From a checkpoint of a small transformer trained on Wikipedia: width 320.
MLP neurons of a small language model. Each row is named by its layer, matrix (down: output weights) and neuron, and shows model dimensions 160-255. Each number is 200 + 20 x the weight over its row's rms, rounded and kept within 0 to 999. A neuron's up and down rows have the sign that makes its largest values positive.
After each neuron's rows, "raises" lists the tokens whose logits its output raises most directly, leaving later layers aside.

L12.down277,230,199,235,208,210,222,224,189,200,181,195,217,188,212,159,225,185,206,213,200,192,197,192,182,146,215,201,201,213,246,212,216,163,218,204,187,195,203,203,193,184,166,230,196,186,169,224,194,231,200,227,190,217,179,202,187,184,196,216,213,227,205,157,210,210,216,212,188,242,200,189,223,191,212,185,198,161,201,216,176,187,191,198,201,196,184,191,234,226,192,224,177,204,201,217,223
raises: " were", " include", " are", " themselves", " have"

L4.down801,207,172,231,209,193,192,214,183,216,203,203,170,162,194,143,216,195,202,209,250,179,170,187,203,179,189,191,208,194,197,185,220,227,201,219,176,201,196,246,178,196,211,211,218,193,177,229,210,215,192,216,233,203,201,203,210,195,180,207,175,202,192,173,179,192,215,204,179,209,211,142,214,190,189,213,195,180,197,217,163,169,212,221,250,211,171,190,207,193,198,250,204,218,204,243,198
raises: "'", " were", "’", " are", " have"

L10.down105,192,226,185,211,188,178,207,206,189,221,208,205,178,199,237,215,195,213,213,221,224,163,218,209,209,205,228,199,190,180,189,198,207,178,174,250,193,201,185,209,211,193,211,185,185,192,220,209,188,187,185,214,239,182,203,210,205,209,206,214,229,214,197,231,178,238,183,223,204,207,172,213,209,154,247,180,186,224,175,208,210,213,169,164,199,174,209,190,191,193,205,204,221,204,205,240
raises: ",", "s", "s\"", "teen", "rage"

L10.down514,172,174,161,201,178,208,229,140,200,199,218,199,182,227,194,207,182,180,209,218,183,204,177,163,203,199,175,189,156,190,207,184,221,180,199,241,232,189,167,225,198,245,223,158,184,212,184,192,193,204,224,236,197,204,215,199,189,214,180,210,189,202,241,212,187,153,204,206,205,184,184,205,202,219,208,230,185,189,231,155,228,167,208,174,200,176,190,222,197,218,195,236,189,181,192,176
raises: "out", "ered", "force", "er's", "outs"

L12.down199,184,205,177,187,225,211,172,209,186,188,186,207,213,206,197,162,193,211,195,178,239,224,197,199,242,212,187,225,227,213,191,230,175,179,177,210,212,205,194,185,184,182,207,211,217,223,176,217,192,220,179,214,182,190,214,206,199,163,222,207,238,203,225,196,218,194,151,197,202,242,161,202,225,228,169,184,198,199,197,195,210,171,185,217,195,194,178,190,193,188,178,206,205,225,219,211
raises: "astic", "ty", "olog", "astery", "ica"

L11.down419,257,156,196,241,213,171,223,189,216,238,184,193,211,175,200,209,207,191,230,222,190,227,182,224,219,190,182,207,183,221,185,200,210,176,240,213,178,186,171,192,198,198,238,212,222,200,212,203,234,208,204,164,209,177,213,220,211,167,196,187,223,207,157,192,232,197,152,189,207,173,219,171,183,227,153,200,198,228,198,204,224,211,195,197,201,228,229,196,193,201,199,181,190,172,204,236
raises: "iana", "inct", "atus", "ensis", "iss"

L9.down131,181,222,191,231,186,168,182,204,180,199,190,218,166,189,237,226,221,195,220,230,199,168,227,204,210,194,225,196,193,200,196,204,210,161,169,253,214,210,192,222,214,212,209,197,187,195,220,206,203,174,187,194,221,169,178,217,222,204,190,205,220,234,175,214,180,250,194,221,208,191,168,219,232,159,228,176,190,219,189,195,199,196,169,171,195,158,196,175,173,217,183,189,208,204,200,209
raises: ",", "s\"", "s", "teen", "ski"

L9.down317,219,148,180,178,200,206,232,176,203,227,235,183,182,211,202,153,197,215,210,190,187,181,206,197,195,218,194,196,191,176,221,200,193,211,228,221,179,167,229,186,214,205,195,164,185,238,173,210,172,206,189,173,241,172,200,197,201,183,196,239,184,161,201,203,203,232,231,213,232,226,173,256,187,208,181,196,164,196,187,194,241,210,237,203,174,200,226,180,226,206,223,172,192,190,185,206
raises: "let", "ing", "le", "le.", "lets"

L10.down43,175,191,185,204,207,207,160,207,215,155,181,221,236,182,182,190,186,205,221,180,239,174,213,204,189,235,205,215,177,184,191,215,178,209,196,213,220,237,202,210,190,215,181,206,224,224,238,182,214,234,199,222,217,168,180,194,225,215,172,201,208,224,193,189,195,162,194,201,223,197,201,181,228,180,198,184,191,169,185,158,153,192,230,180,200,199,229,172,204,220,192,210,194,187,174,168
raises: "ham", "han", "hi", "ham,", "h"

L12.down825,230,148,155,203,216,201,219,216,210,177,192,177,249,198,182,162,218,167,203,220,169,212,187,194,209,193,170,170,163,164,197,210,201,191,192,226,204,171,186,150,216,207,195,172,190,169,188,206,248,209,194,165,196,221,178,204,175,232,210,188,227,210,169,164,187,206,179,193,172,214,198,212,170,198,208,188,212,226,203,201,186,206,203,175,189,217,202,201,224,217,191,195,210,217,199,189
raises: " to", " its", " To", " their", "eb"

L14.down328,202,164,155,192,203,193,160,197,202,200,169,216,235,203,208,209,259,206,228,224,170,207,183,192,150,194,190,225,200,209,198,197,231,227,167,178,204,174,197,207,237,171,205,190,241,207,228,219,202,187,205,182,214,196,187,208,220,209,208,198,217,201,203,217,188,178,179,201,205,212,226,202,195,174,203,158,239,234,156,195,237,181,172,194,182,242,215,221,204,193,203,214,173,210,190,183
raises: " 181", " 183", " 186", " 179", " 184"

L10.down681,209,200,191,191,184,212,200,175,177,193,169,170,188,234,174,228,218,202,185,187,196,228,198,197,284,226,185,202,202,205,188,231,207,217,172,241,199,198,189,194,174,186,231,198,180,218,196,200,208,209,191,201,201,219,221,206,187,201,218,171,208,210,197,169,201,215,189,218,188,205,177,199,237,197,191,211,195,191,217,206,168,219,205,178,232,183,208,220,215,191,179,196,209,213,199,192
raises: " it", " they", " he", " these", " this"

L12.down247,214,224,169,209,171,232,195,184,178,163,196,216,208,216,206,184,171,186,213,217,199,170,189,197,241,217,205,235,212,222,171,198,183,234,253,195,178,200,190,181,214,203,256,202,207,214,208,237,202,181,217,235,205,198,212,211,205,208,215,207,219,197,232,203,159,222,222,184,182,158,212,193,209,179,237,183,185,224,194,217,217,227,194,204,166,223,195,171,192,193,192,181,186,167,199,178
raises: "ist,", "ist", "ists", "ism", "ism,"

L9.down61,177,205,204,208,170,243,217,194,222,234,184,186,185,199,215,179,171,202,215,210,206,212,173,191,206,209,248,189,199,172,200,216,204,176,199,190,215,163,187,155,213,177,199,203,214,194,197,199,196,202,183,181,207,174,204,173,177,230,243,242,242,203,204,225,190,183,192,188,213,199,194,184,152,241,156,166,207,192,222,204,213,219,222,200,191,232,218,196,200,191,207,148,228,218,180,209
raises: "ore,", "ore", "oring", "org", "ieth"

L11.down4,204,156,178,215,201,227,168,202,213,211,195,194,201,208,203,185,180,208,177,192,182,209,261,171,214,220,180,200,185,169,206,179,197,225,192,201,203,226,214,179,169,210,200,208,136,203,199,215,190,208,204,191,186,244,206,200,182,158,176,215,223,210,195,184,189,215,197,143,171,212,197,209,226,184,203,188,179,219,224,202,205,222,210,202,188,214,223,230,199,204,215,205,212,209,211,199
raises: "rans", "win", "ime", "urn", "op"

L12.down9,213,208,182,174,191,216,201,243,161,169,219,236,185,215,165,193,182,236,191,164,219,243,219,181,209,191,162,212,188,186,180,195,181,182,220,226,214,201,225,203,199,229,190,174,195,158,186,188,238,205,208,211,180,194,179,194,212,203,158,200,214,205,212,172,141,210,227,190,163,190,213,217,174,206,185,170,168,214,201,263,211,195,217,189,205,185,226,180,214,218,201,158,210,207,227,252
raises: "án", "/h", "/", "ón", "á"

L12.down449,191,194,209,209,223,217,196,219,188,234,196,196,217,182,188,157,206,222,207,197,211,225,217,200,210,225,229,203,212,218,195,206,276,229,212,189,158,177,221,201,220,227,188,186,199,196,230,204,182,191,172,180,172,247,207,213,204,182,207,177,179,232,193,228,212,188,212,207,210,169,207,181,181,187,223,203,215,230,237,192,192,176,160,201,214,194,223,180,196,205,205,202,232,206,201,207
raises: "ken", "ables", "ny", "burg", "ko"

L14.down726,202,208,190,217,180,182,206,212,217,216,174,217,181,177,216,178,174,231,174,204,204,210,188,158,186,202,227,198,218,210,222,150,211,203,195,200,236,212,219,180,230,190,198,178,182,204,178,219,212,193,177,195,187,202,191,207,202,190,207,192,221,195,159,172,191,186,179,206,196,225,206,212,195,196,216,176,201,199,205,219,182,233,172,209,200,179,206,204,185,181,182,207,228,204,225,235
raises: "al.", "al,", "aker", "at,", "aut"

L12.down535,217,184,179,187,269,193,207,182,219,201,245,230,195,263,196,228,183,188,168,181,216,182,198,226,146,218,230,213,201,184,179,202,214,216,215,238,195,190,213,223,191,259,197,189,216,199,188,166,176,178,182,180,218,224,174,200,201,198,170,156,195,222,196,207,193,161,174,195,197,238,170,190,206,186,198,202,197,174,192,206,192,196,213,196,196,204,214,145,221,222,172,209,231,216,189,210
raises: "s", "je", "ja", "j", "aug"

L11.down604,247,188,252,202,189,232,164,147,203,205,181,180,198,209,164,208,197,246,181,184,228,202,199,156,198,194,239,192,204,195,197,205,182,197,229,193,209,198,183,200,209,189,198,182,183,187,196,174,207,184,194,234,166,219,197,204,179,207,196,223,213,198,203,216,213,217,238,202,184,184,194,232,215,213,228,208,183,216,198,223,230,194,221,209,193,178,205,186,230,246,230,219,208,209,215,206
raises: " manage", "olk", "ols", "urn", "ław"

L12.down73,183,234,209,228,184,187,194,198,191,183,207,226,181,195,225,233,215,208,221,238,212,176,237,191,160,204,219,195,200,186,193,196,219,141,175,256,208,226,186,206,227,194,220,203,191,194,217,207,199,167,178,216,223,176,174,211,243,193,204,203,216,218,201,234,196,203,203,220,205,194,180,202,226,168,222,185,195,220,166,193,225,196,178,174,198,173,196,171,169,197,187,193,235,189,225,198
raises: ",", "teenth", "teen", "ime", "ster"

L12.down117,179,175,230,174,226,184,210,193,234,230,203,199,232,189,220,201,196,208,226,170,190,222,224,198,204,222,185,198,219,210,176,179,218,209,192,207,199,181,223,220,225,229,196,187,211,197,194,204,142,182,200,205,146,176,192,170,234,188,221,234,214,172,190,176,190,200,216,203,158,229,202,233,223,184,208,223,192,240,189,196,217,204,219,185,176,203,188,204,190,149,180,191,231,193,184,204
raises: "oung", "ves", "ng", "ours", "astern"

L5.down67,177,173,199,248,200,188,214,175,171,203,178,212,183,173,205,178,218,202,191,187,206,212,184,201,224,184,209,178,214,200,253,201,222,239,195,210,203,209,212,229,206,187,194,214,183,214,226,274,209,197,205,212,202,211,209,176,207,212,188,205,169,147,179,210,201,182,192,190,187,195,169,238,209,187,205,172,158,205,194,240,212,174,168,167,197,217,209,188,217,176,203,201,203,196,236,240
raises: "al,", "al", "al.", "il", "hem"

L10.down381,221,220,206,202,217,202,234,192,212,156,174,206,195,182,215,182,219,206,211,209,198,210,245,194,216,189,212,218,220,198,223,201,190,208,214,172,191,180,220,188,202,201,185,191,186,177,179,203,183,179,209,175,159,198,184,191,160,231,181,209,230,227,236,224,199,194,220,200,198,190,221,191,202,194,174,208,176,182,194,178,183,215,170,184,211,199,203,153,216,218,229,231,199,182,198,200
raises: "ments", "ral", "icance", "ras", "ere"

L11.down828,187,185,201,218,179,219,180,229,156,231,163,201,149,201,203,148,210,229,216,196,199,183,195,197,179,205,221,180,207,235,213,215,203,202,201,199,203,193,171,214,220,196,188,193,160,223,203,222,211,231,204,227,213,203,176,174,225,220,195,195,181,189,201,185,201,187,191,201,213,197,226,172,225,229,197,175,209,187,194,171,181,227,201,186,189,199,200,195,187,189,188,192,241,191,157,219
raises: "ham", "ham,", "over", "heim", " up"

L12.down755,209,188,193,166,231,178,203,186,157,225,159,201,215,190,180,245,193,207,165,184,167,220,190,186,238,221,217,190,213,195,202,170,220,209,214,198,211,231,197,194,250,186,187,194,209,185,190,190,224,208,210,206,223,176,210,170,206,191,187,168,206,209,203,214,186,204,167,172,199,192,199,215,184,195,204,180,178,201,174,229,192,192,159,200,237,225,198,187,209,198,212,273,199,190,201,226
raises: "ably", "able", "ables", "ately,", " how"

L14.down145,183,227,225,220,209,189,172,178,190,220,238,202,224,224,218,166,188,227,185,199,200,181,218,195,283,164,178,208,188,193,182,207,204,200,218,202,206,180,221,195,162,238,194,199,181,222,204,191,223,191,170,209,185,202,206,169,212,188,211,187,190,183,202,197,155,246,187,221,223,209,183,212,187,187,211,169,181,196,193,150,185,202,209,213,214,194,173,205,200,217,181,194,178,208,191,220
raises: "igned", "ize", "ign", "ym", "ett"

L11.down227,214,197,198,172,177,201,246,202,179,185,179,174,198,215,228,225,181,208,172,229,143,192,179,192,227,206,179,217,183,171,200,226,218,203,201,213,211,197,185,166,191,209,212,238,191,159,200,206,206,215,216,212,172,225,212,191,214,192,194,176,168,216,207,187,211,182,160,210,226,223,190,241,214,178,191,198,215,180,218,180,196,196,175,216,227,205,219,206,212,183,207,192,208,219,200,181
raises: " they", " it's", " he", " there", " much"